config = dict(
    num_key_value_heads=5,
    norm='layernorm',
    norm_eps=1e-06,
    attn_scale=0.0884,
    parallel_block=True,
    max_grad_norm=1.0,
    doc_mask=True,
)
MLP neurons of a small language model. Each row is named by its layer, matrix (up: input weights) and neuron, and shows model dimensions 16-207. Each number is 500 + 40 x the weight over its row's rms, rounded and kept within 0 to 999. Numbers have three digits each.
After each neuron's rows, "fires on" lists the tokens most often at its 100 highest values on Wikipedia text that the model never trained on.

L5.up2145:495487499486554542452494569482500565461524580528530529582415523469482586543536485576458531461521528574536530527470492413506641571458489504526444419584480576450506518460529486483454391523415507498471509480580498493527498429432511554485501491506496407534523496459434475555481511467595467524530585519464477519489433509523550509533535464494474553517507507505519499504491441541484507496479464470491417447558518505478504441535487510519433523527492445516504517512475482469633552572512474570500509470475574454492561515544480535500501507607503494511510537518494545508534572488506447449
fires on: " K", " S", " L", ":"

L5.up798:579463476468571544467491519505557490484497494467529491539477519433514511480479490487446483603506490522435558493486475439454556510504581548586531560483476494422518412433488431475485496566567520486466476499450463495468467512571475579494459502559526500514487537569460467545527472460495479511567492530504524448549548434539521525498494430597478542554474535472512506491507478526468500513426452525418507575526507498529513507517452531501526502473559518509561556513489492497562562522567489483464560570517483507481490462559536541526539509554455553442531503504532482504515586500508540510
fires on: " in", "|", " |"

L5.up1796:561484577478537495512520464482537524497448511470560487512522549537496522505511529486483494511527538594550519484487468424475542575469623474504566548514500474489425446470506527493472466594422470512421458461491530465529518426478513496472464534543504458539481415579484449503425477460501500589548483494492473483489455466527462537583491520499539549480545517449601457471542515485398584490430437482548446523468440527521484476454504523605498463642599528518564518490514508521559515490440502503496520476522493508477521417490462471576495478548448503485529532527503489602498436553463469482
fires on: " |", "–", "|", " ("

L5.up352:548539485561521508528587507495447566506534472449488500585472455498435515490564512564518501476536535516509532485453527532473478437502539440601479480512500497475537496458453503488530516473488499507504509495519500462516436489546484558513387473507514451549441516538488548503512483532507528493412486530452488476468502437508498490499542457489413506472444501510477469497474527505469509488528453470467492458491456538540515485476542495505513486499518528451524507509527493505476496535461539514525540523519527503411531526475536475480499580527549470463433462427488506505528403461453458508
fires on: " a", "uk", " |", "A", "|"

L5.up534:497453493460564532431506511459513484537418496469492514507539482474425439464421508456435503479472511501509474480508479448495555465506468508435543538523520504518556547491502457449392433463494495424490465560564462448469469508524535528493469517456548544454483594522552507467505452455502500496510435487511489529488487569526521490563561468554533475458493509481478600532529540530461501467507466537477565559477514495455515512559542522491508573512567531535506514485488533490498467488548505434422553519435433544567503501497465476433476476475512526512490516476513532570479567486485550480
fires on: "In", ":", "'s", " In", "==", " his"

L5.up1146:538542522459532502468516470468506408493545481466504507467432539537489546555478580482440477500524450485511512506514494500499466515510562515480532488482560454540518574516469547553517502412509534425487489516474579504513548446491575439542472434525497460438538487563531556507531459481504474527467474531520471494469535461482582562462488522448511459405499483486459454485454444515490508446577502422574561480539471490477443417505576538457413524457510551538506471517429566546493460504563463492427459442471483424465477509462462438498520518539492555499454486587490481546469487431524483534
fires on: " |", ":", " by", " to", " For", " for"

L5.up284:552490459525467486460557525508402528437527518448503491453466481537553509500523552465431515525479464504436520541554537440543501514500453550487470547512533448471593588499503470469439536474491493493489455608543512475532502506535517499446539458520448440482524395552505462473477507486533470507515556534588497538468500452511466602511581515516459433482521488478407517476529544477456522390527557413515522535391486388509551513513566506441469580481496523515437468434557534508479504413498451594447480439471509577589528522512513483447500534526538497557481555492544510527445546497484521511
fires on: " |", "==", "|", ":", " N"

L5.up881:529529479517533446522521461475575445476496473510535446586451557507528491568511492511480492370538511499520451522510535469473472538491544442482527518483506470486506467547430463478528546492442439589482505494492472512600479476459499566509464482514495413524376488516430537489518506546495456459532446492353514515480495436457517507467494502497472575476546520514534486459541537450449514487474470526492516512516476535560485480419470487468539433588511478447486556465461528488487508460464490382479500507521508500495541541524541499524481479504540565500535521567542430461550455541478461594
fires on: "–", "-", " |", "\n", " $", " +"

L5.up1255:501528457434517511485474505527494496602479626515474538515495454457426508471461578435537523493544524532474533501518506413455489533489438583503506517420497524534545508450516469563632572477463457487508507421476493437547508472490500475487461498588584538507455443549508506532494477489492522471495514526513519529459538563485477489435458448575489513467497486515448561492476529517460510552516509543450525504562557490532569539512505515553482537443561475440451471494527562465484484469587476568501482536571477525455466481491521392525490579513531454486575491529527533556502515485516411537
fires on: "\n", " in", " El"

L5.up2160:493398506502558462550524536521562523545431476479498494464454499546569485504476510497516469502526521452523530493488479509502472575464526523478555468534549502466508551565486514546475494540484476482510534477528439481497516541523482471529521463482489557416486511454521575485483476483594527498559541553492510538477547484536566520516438490518496517513515507494501457514413391447517507464521458452488543508496478574443510551537516497489510485435509434433538519471424495505455475506608586506561529480528420499528514526443483444499497542461577533461439538499495553454479493490461528462
fires on: ",", "),", "."

L5.up2427:494426414547543525536468557507433551499455401467559520537471567501553573482482533546477514501503479476459444515465508415520501500426471481576455541504484508440520626401455494458540490510486549491507543486549471509472512485510410555518427530512513596446489524472506525530512462495558557535510547479412523574505479523474480528489524599480465452516480505479570474510441504457493534507521499370531511444461504518476474471501547488482503544466540426498464495519442497456487522489562529506476438440527475496556448476505481538520418512493493483495537473482513499452541547540483494468
fires on: ",", "9"

L5.up2368:505471444499499443514477506471493515495544592487439524563436517471560502490506552498477498523510556520460487489425563473483480519400455502444527433477486529540515515473505465615457462597526432543501491460469504545518491432471487559446474478510526508513460538502476561509479459523458511516503470539460534499537454522502548483460558551476534481485513569419548514500564489542469528488475536529528524430546583467564437544444542458523494553506544491508557538492546501532486498523529512495489467546556456568509568482518479420461497490578564536545539575562467516503496460504526470586
fires on: " |", ")", "%", " $"

L5.up950:445508484434549479530551476496518494521566514487524546577489518519497518519480519526455533521535463487525506485510475567465425522400493675520487514529504485494529505490622534559469489464414493508503451581535510486510500483516479445511456515486495513493489447557465540525497522538537481472476538492522559483479528525517466592442549525546515544545437535584577558550592441459540549552552506491462447459503543512458574538515552474537495513488532518490486536475483481489460530501501525550471510509497473494487500469434600455520517517480542531508507507563507433490468531461490533532
fires on: "\n", " as", " election"

L5.up514:496529478509543469571564532524434491490437476464473463481483474451460460499572489464479448561426473491523424484477520498426517449513531475472539521543484398536529494500518493462432484541491446551537461560565437457479492490537583518455471505507517436549514495539568473596461502475572449384457530458542495410520457529517568481450594517522504530518548546529464477448488574525464433449467487468525543568418477451527449541520481542535502504506513484533513506492520501518474565589434563528387465454517544518399454488471488485452582436430393459470492500532508500486450531533498530525
fires on: " a", ":"

L5.up1358:505498530513447552466510541509560524528460483484418419499493477505485486532538457444560533497448538502447449523506405432455501508504558526538505499473521493552531468470516500499528530465450476442531488487503495473550505458504477451535551503498466533543519483491473507467534512493495551509569480497471426466493533479534573550524502496505476481529489515474437513521497565546513556515446574465461450553478490577509529527504512513522447472413534467424574532539501561433514436460481482580544563483460526526555579507525469505523474427481488524492478537474473464482439473494510520424
fires on: ":", ".", "\n", "\"."

L5.up2354:524553493430524415490534493476542523472500573462475590472517514491569553542461529387502493559558467505528461513485484548452494523493485471480502443533501481469496474479544468437345506407509517455482446587535492537454495513469509485512531476552453516519537519553529484579437490474550456508556487486551448530549461505510411470497520508525458529545533517513565519528544448473493479453503543457461445543532525481549481555516488416489566533563503494488458493584533497542522493451508544601576570488504490416493477500494514467510454468569527483539442516441473453489513519493516558473
fires on: "\n", " (", " \"", "."

L5.up2111:496562450505596498471520488512577478499455490566442516486441456472455506563551483482485509484508454588532502500518507472477396502437524489429494446499461501457498456498533501550488543495582485483528506477556529493496454511515567538481484475474518398552451548546549576532503516501463552475489512472505471485527496472514523518505543553542483496547493494510454433508439468526521513502553552475555468452519481448542542523471491522471472466502492545543526531462468529530466529481527535555493500479488520439483552526533461432514479483440476470490439551499521574500504452469476442499
fires on: " ", " a", " |", ":", " (", " -"

L5.up1930:584492459515505526522471528451494497432489502500506472555435462418512472496453415531484484473438573447476478513520479528467620489470483490528601474501522485474509468513527537508458485444537602477468511525503464516440484466496570515569429479426462476518457455506522490535504487519542511523506480521438488509459560468515558451480602481501547486532516598450447500457467514497491542411503525507473495558444423515418483550493468477525526522431487571518483516507478581476456448546506517432513483541429439487493490571467459490497487478546432523536521539498502594546445516532486549487
fires on: ",", ":", " on", " On", "'s"

L5.up222:551421526488468456511475479528498497543486508502472511516490526526509496441404490549488523516503542463542625519523541473449582568489511527537484519538485457488519499511493495520533554525543425506569509566540539522461510501477543463451557511493573457517459505577439467575501420504466436558550508469568553500464442438452528573503464545451496532519456515461534541521569467538492498511492493445527579505539518588519523525547598524511486493478509572486456526477530500464546455514492486505511549531529497542615482516468588474492460584511533519418461509523510471478487510527531491495
fires on: "\n", " to"

L5.up1309:518522522498494512526458520479513522431468498514431486453526494464511448616596523466463483490558463500538452494573483447423506517545426415532480474488514526465490419429529468506467468495560551473537483535564484476454463420518531533515463524433482557421572533530445511499504561556429529532487585458448486499527491513488478520492442456484444491504503476463419546535496481534435440459481486496492525534533558507483445543520456476495507476360492504463551503520412495451490429484438512534428521494459524431539513595552530450454477530492533531482452485522451500492493487498481445491
fires on: " |", " was", " in"

L5.up483:461573564538519536521491515490522499541505555490419512607558453510532509487598415515487537508466579416452605447482524451508452526488503516508561527507493476580466533457522477540507498453436449521500457422464479460531488445505517487505517513542497440477526571507512496468535443574529520423547468540436499528474533495443477524463506523503478468481420479483489534566502524521507477538529526496446577535512485461542541574459465513474557478497579502487502486493474561479585460491512582459513448533515506452557556413495531473480476491470464473477549537469544435526510490445519492518
fires on: " |", "–", "\n", "-", ":"

L5.up2204:469510485523505571482481488525467535468553545427506429465460510560557523475512523455506466521506459521589494497534528534600506500430498541494480531464505511500518500484485463474435438466517459485529496538538492432591553508501438508415519543473526465490460493538507494542494556529537474522452556404586492449461562485527476474460556442454438444466514500420493421464425411437458567455448478559486536526461496420531479532496513481521473520505563503514404530445504453547474554477475501480452543450505502506454499488428503488487451553532455494507475501477470444549486488452476522470
fires on: " as", " |", " the", "|", ":", "=="

L5.up2052:459552492538466484508514493469547413471492485520488423497568496420476503549500480529492490519574503416591500462539524448475456475510449488518525486481455564453536458496521529534478559476491489522462484595513455549486469483415475497509507506491487476514476407481484509497608537555508523454479491481520472479606487437478497499457483494544437480491499539454448497482500472507505473535516522546503495555509509510506483449474508464529562546407446462464509485512509441455502455517549450534566526448524532449545506551516503424477530484557474589514552548502483513485479482489525454457
fires on: "\n", " ", " |"

L5.up1338:468502444594433522583488527468525569457504447435524468591420545536475443581499549469456473474618484552503487470511476495568495510538468459550417458557525518442512576473484560495542445525485488571543489472496523468446533512575477537598507424514441516471552474527544500513469548469479509533513487459466463471434460482494574469466448523519459450471548512524497458456409484443534507516553533560473458519567573510524507543516573485511545534512477510499528471516551537442493501511521508475531478530590516487541470539528575488504467496512432451484519505477468518524528504540468458423
fires on: ",", "–", ".", "id"

L5.up1220:463503435472527540501478547537538535548639541554522522550507436512496511512470460461440497510540507480501529449518501583424490489487512513573518502465493500503426490425535484545505465457524520567501486494582448524450513509519508488518528489581492534488501488433488479529520428507456497541532479477500421501507530490460497530489535513548465517488445484503535516438470555517411508459531564442550457546533453505468543490496500562468523612465461578489482495476485491514515474614453535562491441470481550492496553524493491545539455513541602556454455464548552510470500496466449446436
fires on: " N", " S", " R", " P", " L", " O"

L5.up2236:511535530447495612560409463523569530548431467493454509569485505577482451505507523400493492500536529467504444519555547498496515514486510526520472476496515543465533481482466437507546447513468573520504486579516524444521480454552503468436459530535458474493532441433499497561436553551466433494497460501487429514528574496561487523485419496453545514531517509522503467522477525523474484458587498427493495543507512551461574489540481445474536545482499433487436525519455456421497508496491493527511512475515514470493476492502573491583460473540559494539437523513469469473437492524446533468
fires on: " D", " N", " K", " four", " P", " M"

L5.up1256:544462526512474465504504549554474558571554375420452559490446500555531523445442519503441500480554486498509481485524593485456474447452499568540501459495485456525533560526512576422476445519510509494505478544469563502572503505528408451464390523508552545450487598486481492505462509464479523465502475510508533517558538509462484488504440556543589531457477497561504539505496416566486462525415508483547522552552444442502496536441605527515472470526510494510479467459545416529524510561583472550496411496531493493455473519438502471425490453474449450544503478509539413538451492480484469533
fires on: " to", " and", " for", " |", ",", " of"

L5.up1218:523511502552549599564451396500476502506521460502513512553553535494483550463549539560508550545524491498546519493453460507455535559460467510499543512509515537440500593420511525543448442513523484486482482452481537417535491458543491582522519497501581511428476475509433568435546441466421492503539450534500537523476505512494466496471545477529481506542473496534448496505533476493541501488454480468569456574489419474590532513546460507518572474462484524519516499551465517466492515497451502543506614446436509506519508505510588552518525542456507496459528517475564507514506503519605436485
fires on: " at", " |", " ", ".", " −", " At"